python train.py --vocab_size=51376 --activation="squared_relu" --norm_eps=1e-05
MLP neurons of a small language model. Each row is named by its layer, matrix (up: input weights) and neuron, and shows model dimensions 16-111. Each number is 128 + 24 x the weight over its row's rms, rounded and kept within 0 to 255. Numbers have three digits each.
After each neuron's rows, "fires in" lists the words (lower case) most often at its 100 highest values on Wikipedia text that the model never trained on.

L8.up464:068102157112155142129095132109115125155098100110135107120116101161110120111144107067125102129143127105137164107136134128112109105174135148117146142134146142128137181122155107156136122136182146149167108153156122104126166158156132141139100086120120130070128144097117103101102161169148127149
fires in: "a"

L8.up588:141072078103125191096111119156112112137148119136123141129153113150133107136131112156126176151168125161164151095150124140132135156114134161154140117100141161129116123081155128141125106116152174132149118090163127143129140132118150137136089118134128107148147154103127179108158104141109165126
fires in: "her", "in", "on", "over", "him", "his"

L7.up1837:154134125152114067091136133098124135082126130148179123135114159098132106143098148119153141120152136113066097176119110131156104110106157157149104111119174141120083129128141123109101138124132188126116137118126111134154095133128109124133093129105159127173177145149098102139149149163156115065
fires in: "was", "at", "is", "for"

L7.up1405:133086132169119090158151130136147144081143130139119083140134148102149161146131121113096111116139117146105131107077171114128133137119104132170132134117092127173168101108099108109123156117134140108128123134099096163121127137137128148122133131152111092157068112103134142120130136099098141145
fires in: "later", "and", "before", "was", "then", "at"

L7.up744:149125084134118140097148159094109142131170139139156155147092070133164079151172127157130090099146148132155121162098169110152146110125120155116147134161132150105133117169132156120136143146117168137141103147086135106132156095128127117127085088161146123141160107157151111116139182115143143122
fires in: "we", "there", "it", "she", "he", "i"

L7.up2014:140117168107084116149129103158143158125147151145127116079104121125144157099124095123124122110168133135137126127117106124080109105108145095090143120114107090122136161107142096076117169135163094105159116108121134111117089145125130104142122126125157131111109153113142149149155134137109107142
fires in: "the", "these", "between", "both"

L7.up1720:163157147105119135091115141127138089133173127126128173158148137126080091127097102104098142103146156118107151133081114119174130169133111141137091123123101144137153100091130126133130167124108149160122118121089146129163147138119141110129145095099130107149177150131109140132124117138129157127
fires in: "of", "1", "same"

L7.up934:148121114121068102122098166108132122104128124139126108157087105131146127129158151094094117111122162121076115160113146137095130142141132135121103103139130126129105190119187128105153149123116125136096128118153137134141132098149174102109136104125157141140123129168112155154136172086072097113
fires in: "at", "was", "the", "for", "of", "age"

L8.up155:134108133163096105122119088099114163116150123125106151132124096107149123139128160091099112133142159117093146113131184135123125132102108154151140142169140111094157162107171173127132116173134118077123103136096114165156164106078104116085109156165133100134103112148118104114149147108121098143
fires in: "is", "s", "new", "re", "m", "and"

L7.up845:077105141121093139177142155113115151167113127127131089161123108131131119127173115112157164114096166125123118114132107103127166129108147164140134095152132096107150135155086102149111121122187122110091135147120115093155130115133113145120082137120151099090170091145158127116127110118120098116
fires in: "all", "allaire", "allergen"

L7.up911:095138104163077110134079153114099133114167116161085126093103138109135135158148146139132125116127157134093113125164108088102123138091103113126130122111124069166187117104123090106118124143150140127122125131086133140130140141157154143096159091096136127148132124121114144149165118156133084163
fires in: "of", "three", "two", "several", "four"

L8.up677:099105121108137151152134091135128142117138122090125133120134111140121130114114086151169149111123117150117131114176113129123108119129092148119094079153121142151161108145151152157095137141110126151136115107141196131103127146104154119134126099130132113139123154146142143167097102128125129086
fires in: "in", "from", "played", "on", "to", "play"

L7.up104:106109176130121157110146121109104151096147137119167137167114208141103117083126110143148174178096151141139150108133143110113121144112160103115081150139128157115130133116140152148127182128141099077167102117119156138146165137154131127096156144146128127117117120113084160137187137138127102112
fires in: "the", "his"

L7.up992:131156124098098159117106142129134166122137174135126141149146167168119117152120161151085120156140135098135152102078102153139117113146147106152128168116198104172167104148118143131100143123123134082155155132176107104156141120157101124108151084110111124153128149139122117134133111113094198118
fires in: "and", "which", "to", "it", "that"

L8.up2146:165139089157128156157122115122129115108152134088112126145115091123129123104151142097120107102089090144128097082146147150127112154122142112113125118129129137133118137102095132095130123182129152129159159133058080109142176156120133125131123084175162087092126140110101122142122147134139151129
fires in: "in"

L8.up872:170121138128089125154153087082130113118123092155169132135110133130153141122161068116130132100101140140107119115119128173116114138131100168164118158104126184129169110103141141146092108133150173140095135130111120174138108157140131153176136148088103117164080165137101169187131124144147103096
fires in: "on", "of", "in", "to", "for", "a"

L8.up1866:111132089144088153145096123133138144145133110116086105192119103145145133142130141139098103093133131147139126136102143105060117123136124116144124143105119133102172106114079102108163146165131120109117114131137134150120123116171088152117146119142101144152068146151141123145164109091097125130
fires in: "part", "member", "president", "end", "as", "director"

L8.up815:145108110161139105121127138149155150135102141125136133127150107156113105137098173124113104099097142111140104148136125108130101120123147093122133146127143151131168145132108117134132123166107164096134126161126121105124124112126124135111159129103145151127141152139097080142135109143159137159
fires in: "and", "or", "000"

L7.up1466:171062110118116133111100127152082134092107139116126134107127083084117095143132154118141126119083135143105149136113091135104135141150176137147135096144083115137120102106114104110136119135102182126095130146141122154147132131096121147136141135119141123149146116124106161131105131129138131080
fires in: "in", "on", "by", "opened", "a", "with"

L8.up1992:133145150134151082135146179135170106106199126107120100156139119121073193125094122124101129134107139127111118094096129143132123126143132119123074136159101143089171074102101178138118148157071164115136099148155121159137121151090145080102122105096178104125120136096109108137092109162146113129
fires in: "new", "of"

L7.up336:134126132156157131126118126085121136141108099148160117139098069096134108138140158117162117082096119155154115109110104132090086094139134141098125072143128126145101158137093153092106146147124134117124110139114104137133143194135168118098120143099148128123151112121142169114107142083103170162
fires in: "after", "as", "when", "while", "than"

L8.up694:183159097120131130127152102150132117114145141142175093184122145122091117139108123106142130099125052147128089084136083142139107119121102133117110184114100120145129137115128124159127123088153113170164136120110125113086098094114178120102078137135126108118137144154113089146123131139099144138
fires in: "in", "as", "an", "a", "took", "to"

L7.up2075:134179107137162151116128104111098190116146150127147129121139095152172144154128136122133168163125096117146162116110087136098159121078144134156109124153103121143124135128122166120154151102151118077098114116111094153138121182104093108119125112155145129122133172122134165114149132131126084122
fires in: "in", "into"

L7.up1897:127144148105112110095129124102139115118119095102093125200038130131118154081158088116101110081120115169091125158131141157082079108158119134105161184129104146135146137117176125136129136164102139176120132127092132106155123153164163190119126139111166127171117135106140168122112153162150120099
fires in: "a", "an", "during"

L8.up416:126116110127170148153103104171158159095128113153112150122118110132148105130153097119148078101145118143095129118135139117105122092152106107140121132128126096091094143123109156115156138109095129126151170129118124126099084155133115104151094181141109101157122090101164162150136119127124141138
fires in: "as", "became", "the", "and", "then", "become"

L8.up1025:147111126101133128129072146109126114122164154095126151149096171103139128126154135135114107119092126133106125097154096170126095073087138149140109121139151120138118100094097190190132147113118143181103107105168120158091125127121147184109133194183139159129122121161087092149112119168131178146
fires in: "was", "is", "also", "has", "on", "with"

L8.up1921:127128110134111120122105155136161136116144163139138164106133128106126144161102099160142156124140096122131180120135153161115116138136148157111147096129115137096149189127144123111123132131098113121169117132119123113129127106105145159125126152086149150153122096133170141153107133123172148128
fires in: "that", "which", "following", "there"

L8.up1061:128157145120133141106074118090097141104142107140148145155132111115113140121126115102120084100155158116133099117129087109105136153152119115149156129127141114126159152145138139083119154124158167107164111173108068155162109126174140149056144127132127134133110087131151126126136175149132123137
fires in: "at", "bofedales", "after"

L8.up630:170169154138138121111146123114131129118133140146111140112143127172144099105124116113140134164150107076162151145126140116095121117087138122088111128092102137075134128123140153155106147118163112112099119135101106145121095175138129119161128131117162109133146129089140130151164103101138108105
fires in: "the"

L7.up1046:161104135149121137132150151140138136157122121123132088111086107115108128113120132091088159102107103160099084149132140145135134144129123094104111134138162119125116155100102133166092113143172184129140146113106146100135119155104131131129123147140165083154137118112133128154114130083124160163
fires in: "as", "announced", "appointed", "in", "was", "on"

L8.up1802:145136149148112093124107137069114121108151152115114103161112151104117186141088080136137121140095155163127125149136155125144087131108146088157108121144158157133128195095137150122124139127116151100138173127172124141162094124099122113158133122180119110143139130148109122145102156158135100088
fires in: "was", "were", "lived"

L8.up280:147172123147138082139125133089105113123103161143144116117141129150117086145148107104138176122127063103090101165158131134163151137156143125126119140089137109124109128127136160104168159122159150111114126133121115152123159124142090116127160134128098132110159119103130107168143117171133133123
fires in: "was", "were", "is", "are", "be"

L8.up1763:099130159114105121080125161161145118098143106106120156160130146123166100107152150103141119144103128137171087123123103116125094147169137105164132097128138140145144144151128122131157110134161108106186099106146120147145107142163124101129150104158107172075188140157118108148114120139126117131
fires in: "more", "most"

L7.up1704:130110102130118146134144171128197112148141097120139129205064152100141142105101112149146147144143137160137093137113127093139084144142099168105143084137110120112131145124147101143101125127150137116153116103140130097142132137116183160104145089121131131141120107127141133108143127152136137132
fires in: "not", "focus", "focused", "career", "came", "t"

L8.up112:165182098109080129138142090145101130055132115145111157094081136109145140145088121110137199112118089169159106126118141192136135103105113109150120136119109085129150089134125138170113136128080145141161119130135139133108122145145151125137159114035094153171139107151114134122110167101121161156
fires in: "on", "born", "1"

L7.up1852:157137108121128147126120113137148119136134120140135159115131137117134096075112107121080147142123117176119137097112116114115146132100111082141103170136101126149156111140105132126169151126126095091095143118172168089118117144124117129125145120112124123120142137165104176099154118134173134112
fires in: "and", "or"

L7.up1090:114141118119085124126126134070157145141138138146131121079138137116097139128086086146140110121089130096116112171152108111098147115132095131111133106101098123105145125127163133088156113123133121092157135177122118127150116124119160139118087154076126113131177129065103106127157104135139089161
fires in: "a", "no", "the", "my", "each"

L7.up2140:115111107116147153102109155071126127104124110135138108172137129129181134148130123102149149136113146103170146131140110132110123107109153151175145165088129136136112146130114116126132121151110103149136155144126132097114099170114158099149155141132132140133139165140101125120102083117119149134
fires in: "a", "the", "two", "an"

L7.up2038:114148124136152093136151147120161149128118136144172096136118171143096159133096107144095126172119131157134117153142121112166108156136128066160161145079141124119147164105144147149116131129148137153152119133120116156112113114091146125126154101123134114149100154101125147112111115128159128117
fires in: "was", "this", "had", "has"

L8.up1015:165122135150143099110122091150112157139139133145169105141101132164106078098139153153141153125140167160112171117118088126138114105157137141142129106096133147121143126182121122066109138145112131127137109123120140119095136126125159103150170143136123100129108111102095166116150131133159100136
fires in: "and", "closed", "shut", "moved"

L8.up350:120166146149102138142104135104125137141137168113122167156107123154165108107143132142148138141147110157102173136136111152108163102112153126103140136147084149103144100107121131109108168171132149104141158097118116133125123138099146122105135134137087133109097105130144118125145159118098103129
fires in: "the", "s"

L8.up2044:110117093144187146124104138155113122127130162080151137132108155123134145129102116132139137139123171109134072092075081125166129119138107129123137166141118134138125116152166134139144132097150110128114138094146110118092130183127133181112160150136119119134163143142139158110135112135126226116
fires in: "and", "also"

L8.up1725:152150106143127134123076217124171119096129153114122127147150122142100135116108165135127187112111170114137108155136115142114121112124141159163080129128142154120182178131132135115149120120155124176093127142149111138152137154106113152166138082133163104144150118170167124187148148109100174113
fires in: "as", "that", "how", "what", "first"

L8.up1192:193107066144101142117117106108110132152154092148137086137130102130115107132127127108109129125128105132121124094133089117130158113124105148123150130134096149096132125146106148134101090163119135139115109055116159080131127137099129085098080159108170157106140137129118124156077103149127158124
fires in: "the", "his", "s", "their", "a"

L7.up2295:143115171139147143147116123156164127134154103141165120162092127138138117100118151133200119139095085125142135121117153101117129099115110120136121130145102131115127154139156155104144147143150110113143125101147111120118093104106125115096151127170134104158117125118144133144149158140138138069
fires in: "the", "its", "their", "his", "protein", "s"

L8.up1661:166158099114120140134119148096137154083099111168127158140099149150110142102107098127110135146146176098109112099163130142125151125142120145171094165076141124088110124151135123107096127151126129134112154136166107130140125153117164182121124108107137149133104166122134134127163132114093173097
fires in: "this", "each", "one", "what", "which", "every"

L7.up970:104114080145119102106103125125150134136133071131146126155078110141129084127144138133132111144123106116112113095130157079110121124148138171114111116124156124141159156117141148163128089168133144124110121143092078121087141135150128150105182156104127070183119160132085104141149111122095141111
fires in: "and", "of", "a", "in", "several", "many"

L7.up2040:153122139120147114121099116175103111162144190161159097118135159128136155118106115132118120110124101159132095124133109104133087103187177146111133102149145109162151113133124142150090086159135119125112127107112105158172149095156132130136133150131199151176092132113112104102117122135137114145
fires in: "to", "that", "which", "was"

L7.up1968:100124128130069151138136183110110108147146114089140092131129131122120131097080146111158096116156123126105156165146101167104114129137138112090182144094115119133103076140152133108134090130153102161103087145168109143095124141141144140119091088139161092116129096096126106156109124127102159103
fires in: "a", "an", "one", "about", "nearly", "over"

L7.up1063:136172094107129111106139156127124133078168140132116115091119137156140089103127116144122158162138119131130151113137119157089118136171135133174141131149121130114141150068104108152133125146096155103077094096139118163089110121145109114158124162118110148137116142135117102128137141123147145141
fires in: "in", "on", "of", "by", "1"

L7.up191:131102123174119111130121112154171166074084112125125094131121076152124139140142090116121116115170115123185105107124120105166144107104116075116072100131128157151094157145105112151130121114162117055098107123122117176148099124126108179167089129133139116131117139154126110125112120087153122177
fires in: "such", "known", "well", "which"

L7.up2174:140126077153112109150119140129129133129115130102089116119134130176147136134138124154128122144136089152096097092123121128142137111142121101167151106128110116143135102114120108137169100080144106155137092112139107133146164177077120164081120126142113091144113149126157126154129152132093149100
fires in: "and", "he", "by"

L8.up2059:161157120135128158096132118132121059134110133155153078132136103116144116076109126138119100165161104106135122150183136131082164123069144134167127129097092086107138115133091138146152155151131081142125162141144133133157117142137106110105147144125156134136113146178131144127110132171105125153
fires in: "is", "a", "the", "mi"

L7.up186:125147104142103123129119130108084094130130165139144144123172103118118134133149101152173146158132119146087150097133158131078102123145102165102149116164122086142152134119113129180103173099114081103167085106170121111127055126100092148089132188083128095089144150101074130109116119120113143120
fires in: "his", "the", "her", "its", "s", "their"

L8.up234:129134163148124123112134142142112114089150150129127117116111132091142121078110096110146105115130128110129102119121172121129108092125146124114169134128149109108126123147137159142156128137149141119085116110133140163154100123113116150116140122120052161154130163122105095121102131137134128133
fires in: "was", "he", "were", "they"

L7.up841:136098130171093132138129161131153110156145130137128132144116147127146117098134121081139166136138092152099136150138122137163156123124110104118136114156119173143128114124147139114135121146183113140100136107116154116120133149125114120136130165127095197154169122051104137159077181161100121147
fires in: "his", "their", "was", "her", "he"

L7.up373:124071171152141142157113116114145111105134126087069118132131132148122111130126051150119112125137114134138133134124148123125140105138123118123127131097109103136070143140118150129130160131128111134111180123100123109129125168151141133093132163100124108119107142109121143124096134139120125082
fires in: "a", "and"

L8.up1905:144131113145117152133158093094118115154159112091145105134122166139133093130123158141125163100171099149115130129097142163103126153126093169092092151136140130122111110121113139112161149161099128143144133151077149155137134121114140109190126120130154152120100079170136132177131153131102147133
fires in: "in", "of", "new", "to", "the"

L7.up1814:118118099101126115109091111117114135097171131135140130140156129111112088112116136117107088103116116116109115121093127110090149103133187120158088149125149096118085176114122143132098130103154122100134123135105109123120103136152124165086166114182109123097127135170079178119145152100144140112
fires in: "in", "to", "on", "at"

L8.up1136:117195103175117137173159137164076121119139115129125137141138116100151137067134121128090186150128170141131133105122064147116075077132134155176128129105088130158144115072105173136143129163101114144154152124139144125136114172073123057125150170123117125114113115104146116109110108147144129101
fires in: "in", "on", "into", "of"

L8.up2125:131147125183174119116159115064117072176171141101120133145152080120160159103128086116100122131101149137093159102130110158125137149115139134128094100131127146072108178145171135165124159160116138162139174158161131128111142072144146103121127115127166110132116103121101102137141146119143110113
fires in: "is", "was", "s", "the", "just", "all"

L8.up1707:137095132169098101109124164140095149088106134149145124173112095127140105167157158123167136140086146144129105110102141129147168102121137117130123152101114125170092152134137111105141163112127131120129109115125206143132143144146115114152108109117153162134100121137144136101131084108107118178
fires in: "of", "from", "in"

L7.up1660:147111107130114150103115131103116122119137145131086103102108120139165096139123124139141123117157123112083121109139129148090127098093070146153095136112140138149165096122157095112111167133091107135140098158151173138110141119080113102113115164137147120124105100149112101116140131169150126152
fires in: "of", "and", "by", "on", "shows", "the"

L7.up1613:116128110130161086094136148133051139140153099157138117157119082152135161133091128160141176137195134129132154113098154110118189132136135147129120097109129113109173137139129129152111134110176104173146141130104158103167116150163151130141126157120156126124132168111157116118147131092110112162
fires in: "of", "to"

L7.up1291:136173100108155120112136154084109122145116121113121143125131115140148147066081118122099165111154127163138158151159068103115148122126133136145121103172086108116147125103135164104142117124131165082118152105145109162135143102117097129128123171126116097141087162095142118110136192100131136118
fires in: "the", "not", "in", "november", "other", "put"

L8.up1012:115147148109156119147159162156110148143124160142149134137148109152154171152142161138122183135125120106132107090115126124141140105142141103136111136081136109134134142139102144146121144147161118152121148138135091131128142133120112141090114131136153175150094134143155128090145151115125086127
fires in: "to", "which"

L7.up320:082061124103103131100122120150098119150134116125130114139151181103095097122097109085103137145135129116118122156126133173137097137143152120125144138127116147114105132133142106060113111142090109137131104109131156143138123104138142097150185133107170114151151168113073158140154122113117108159
fires in: "the", "in", "from", "blue", "on", "of"

L8.up2103:117105164174159125152108124134125133067164160131091107142110126099170116166098118164123116163112179127123123142157077138113118117101140102150129147118114111161104086114147149128118128143144127123128178131126122092151150138157178139193134144127128131115130144164105122136136101096121115129
fires in: "the", "which", "that", "and", "who", "was"

L7.up728:137073114161098161147116111104114146123161079118100145135153129121170100143109136124166082166088177113147092127130134138130136157106102178155109110112124072141101094161179161127133140137119149145102141152116100107106120119126110144101111149162101103121105138149120126113120168140144131090
fires in: "it", "he"

L8.up130:170104117178136108154137084104165082131172123121147117152201131165113139118109101126096139098131091171063107109133116119121132093115186106138153166117096144114099110122115144116100124163162119113089105144145110128137119113104117144135137116132155093136143090111142150127110156147175130136
fires in: "as", "the", "became", "it", "is"

L7.up462:115128109138093141115124084093135108151101140149119102149082137154163120085107143142162132118100136123106130099127111157118098149122138137110120124116169102099121137145127156131168117133077166142176108159098094104115073118161122139157140110119132132118147122102131111122128176125102130171
fires in: "public", "national", "world", "state"

L7.up1212:129117111151113132130131081166135098120136117114116122135150134164142090177139076109146128118093113166121143112136119143147129159129087135082169132116131073134130173116139154127160146129132132136130148087134123112137097179108147108136125131119136142130075139115138138123142100162101155073
fires in: "the", "a", "and", "s", "an"

L8.up801:127133155079099152142112129145097133087137126102140137148170159117144118139127113129109109157148098145144145106133172110133123159139129153139151125131137109067153110137132085174145158128133099156126082137124110113085094119094107134123122157127175123116145112120098125139122152114101124133
fires in: "with", "a", "had", "has", "the"

L7.up574:145139140104139150134127105081175125118122100147129108165135136162159126111160128111133102129157113115122153135163118115130119102149099148150111144132090186138160171137151110152107158145132162073168158064157087098111104116145130100114125165170122140150107103094109166130149167109147147121
fires in: "the", "his", "s", "and", "its"

L8.up954:173173151146101078099117137114130145158153124180122097174116121166150080124162146120125130104102112079121135069115152137107082126135104115180076129133162121143137111104098133157122113100109149119137138135107110147118143087152129142121124129130114128108165158102130089113145121126128098113
fires in: "was", "is", "were", "are", "and"

L7.up875:084140076153153104139110173118133110091161100133144092119107131145120125128147152122115108146110170110130138146144192123097143118129140103166130052137143118151109073098117102134174125132151164112099149118077154127164117106120176119161135116100140119171172124157075120122104104160109123141
fires in: "the", "two", "many", "several", "few"

L8.up754:152148124148164077146125140114168150088173126154111141164100141145139124117138164095153163103128114135121161162091138120149123163147132107106153113112175121093132156145140141137164118131135131092177127101114102124145114168080107139166125135112107149098118142151110137099130134116051141151
fires in: "the", "in", "from", "by", "and", "at"

L8.up260:170141139137153128101126119117131145166163116167142118152134147118153104080089121119128111110124093116107150127176133168111117098096159190102119153170120107149145088118107142130141121139108088149139149105140152137114117112091097113096162102125089122118088091096096134151062154148137152119
fires in: "the", "was", "while", "were", "is"

L7.up1741:143111158135149102096129153125116163151149146146090132161106132145151123067146090151145133156120121166134129107128127123132148148138116134158092154098110133111131162107124118122167125133121129122145148115108093148094122171101130108140117087163102116122153162075120127093140160139138148160
fires in: "in"

L7.up983:129151102116079159131127131167144085141131169144118158120159147120113148153139118117127091102131176132121139089162135139158132136115131098139118118098124096175111091135150124103122117087132121139109131119098130134130144145105132153168168117093127128147159143136136143138147153066093156186
fires in: "that", "which", "what", "no", "where", "once"

L7.up890:146141096135148136134148122178092170140121155139140153148121149135173128123121161124145116086141142155134104120132128136069108137120096077150147140106143119141108118123114110119127131142092104076138129139129133097134152092122122131101162131152147139129147114119138171100094129138151167130
fires in: "to", "and"

L8.up163:155126098126136137110095156103126116089116141144136113095091165083137116106121152099068186122123121133116149156112131144132100140111144111122122182144139126122169159125117128126145157122119114116133136114156121174087136110117075149149143157144128130117118099137147116129148097142153142111
fires in: "in", "was", "are", "of", "is", "at"

L8.up188:130186135156134090106168129108117135139135081157161160172111125122104168144130145127128112129107108167127156139148131174131149118141114114118097134111166147122141122065134155106153131117134120104146151118124146126139115137134116084095121128135160133119072113146131111171096157116127128155
fires in: "of", "for", "from", "to", "in", "was"

L7.up923:096133145137134176112126104135117115146172098137128099132124131110173091132136098165140155105145139144159124096146098094041111136122136084115123159099106162118137114095140102110112159134153116146215140163080113112068083086132107146101097133076132130143142113120140156151089093102124163152
fires in: "in", "stadium", "of"

L8.up267:140124121156112124086179134103149113154113125083162136109124093128094113132121111153144102175124161088117103098136135100117123085122144094147137135092084133140123135118121122111170160132141131122130095173145159099146100103138151151100123133122138104106147191105087123151098151097111145126
fires in: "a", "his", "the", "their", "my"

L7.up1686:149112136140127118133140112166114113159171120125112143141140125123129084110141108065146073139176149129131164101164105107152143132105142123155206127104136086121166174147127132115107147127169136124194120126117137158138103176148161152118109114159112118120166155128137132162134135131111131119
fires in: "most", "more", "very", "and", "as"

L7.up645:098075162113104135135129118072093126095121117110097094133133140110167100144144137088123127100100153119098097138150103090170184104098134107119108112160131116130120135171131172103128124126108130103131144124166160105137152128108141107144117106106107122086138135109144142104146120155140098108
fires in: "all", "both", "allaire", "allergen"

L8.up650:082163113104152102103142183134157115132148181182141129128107152136133145127136128115136153144198129107134118125135122116133083090102129118125098114089145111163069150120129187123120153117155125120154120139134102162158098136161142123136103163143126117125094126083111132133115076106153109121
fires in: "the", "a", "s", "his", "this", "an"

L8.up1041:139171116143148152174119126094156140110136132146138119107126112147154129127148141103128179084137109141146095130147125109121143058081171112123135171114134137113097091105128140144124122161118149137134144076126163145035184083103121125119163179111126139102106080132131137143094141096156136098
fires in: "from", "all", "of", "the", "since", "in"

L7.up1583:129175135125136110101112136104100129111128180113084102111126118150136134122120150160103089145108091094192116131094140122077122140118120123137143120096123128118159153116113117139167133093113123143133121130196123097116123102140087138149108145150177097101140102149143119102107164118125159147
fires in: "a", "with", "provide", "includes", "as"

L7.up2119:160128103149139139164117138134151153059172110134151125151141141102126104137111148116114106148062095103136105161092149127067088135140151113083083169126118142095132096137117116162125140103131132118137133077124117144145119112138132154124144183155131110145111145194096121105103124136109116159
fires in: "in", "is", "at", "for"

L7.up2185:109155085142111103115140116113095159109136131130084109122103132120123144116106158070155104149150119159122098152110133141139127122175149169127143093098138131150145105109093141110134144128126171137131129160136146125099121144121140109094141114140128149128114147144113097132139139125173084162
fires in: "for", "in", "san", "if"

L7.up620:099124126129088138126117137092140109165080017094145121141141109088102151086117075168096137149144102125125122130154109116119142118153128159129116173109090154133102113120150142129158169132128139112143129108073125113151079165097121134110160124126111131117128136115165144177084115127114092140
fires in: "a", "by", "an", "of", "for"

L8.up2045:137086156149115137141100112134144153145145148122122099168102132153086146178140131159136131141082119183137119122170123151114140106126153136114173133099096159085107179129127145175144139119122088158110145107117118187176143150143112158112104157130165125145141132139118060125099141162108166125
fires in: "and", "the", "a", "his", "or", "s"

L7.up151:147090174142115130115136112153071129131119155144144156160140136157117132116138162119160133142144100125120163123129146129117145132119124129103104178124111127131163165134128125137110144158155118111124078107106087152102121140157094047134124134167162092151116168176077135088150197090166116126
fires in: "in", "to", "would"

L7.up1157:098125122119125175068114140102118110123165107064129124137105119148075159065145101112148096104137080146149087105134089129109132110145165128109138145122149155180176139133169151083132078157139131122133127132137131154107132123142130142162111116167146113111093119110139118137111120155141135134
fires in: "a", "an"

L8.up1882:118102099174145090138125123088145136163113182167144102186136132141115105112173148096107105126108088114110152114097135108122167124119147183121101161167146109096177100112124102118100137171084159103127156157105127154111133124119113102119121108156126142130164121127164131147118114105111082129
fires in: "and", "the", "was", "at", "is", "be"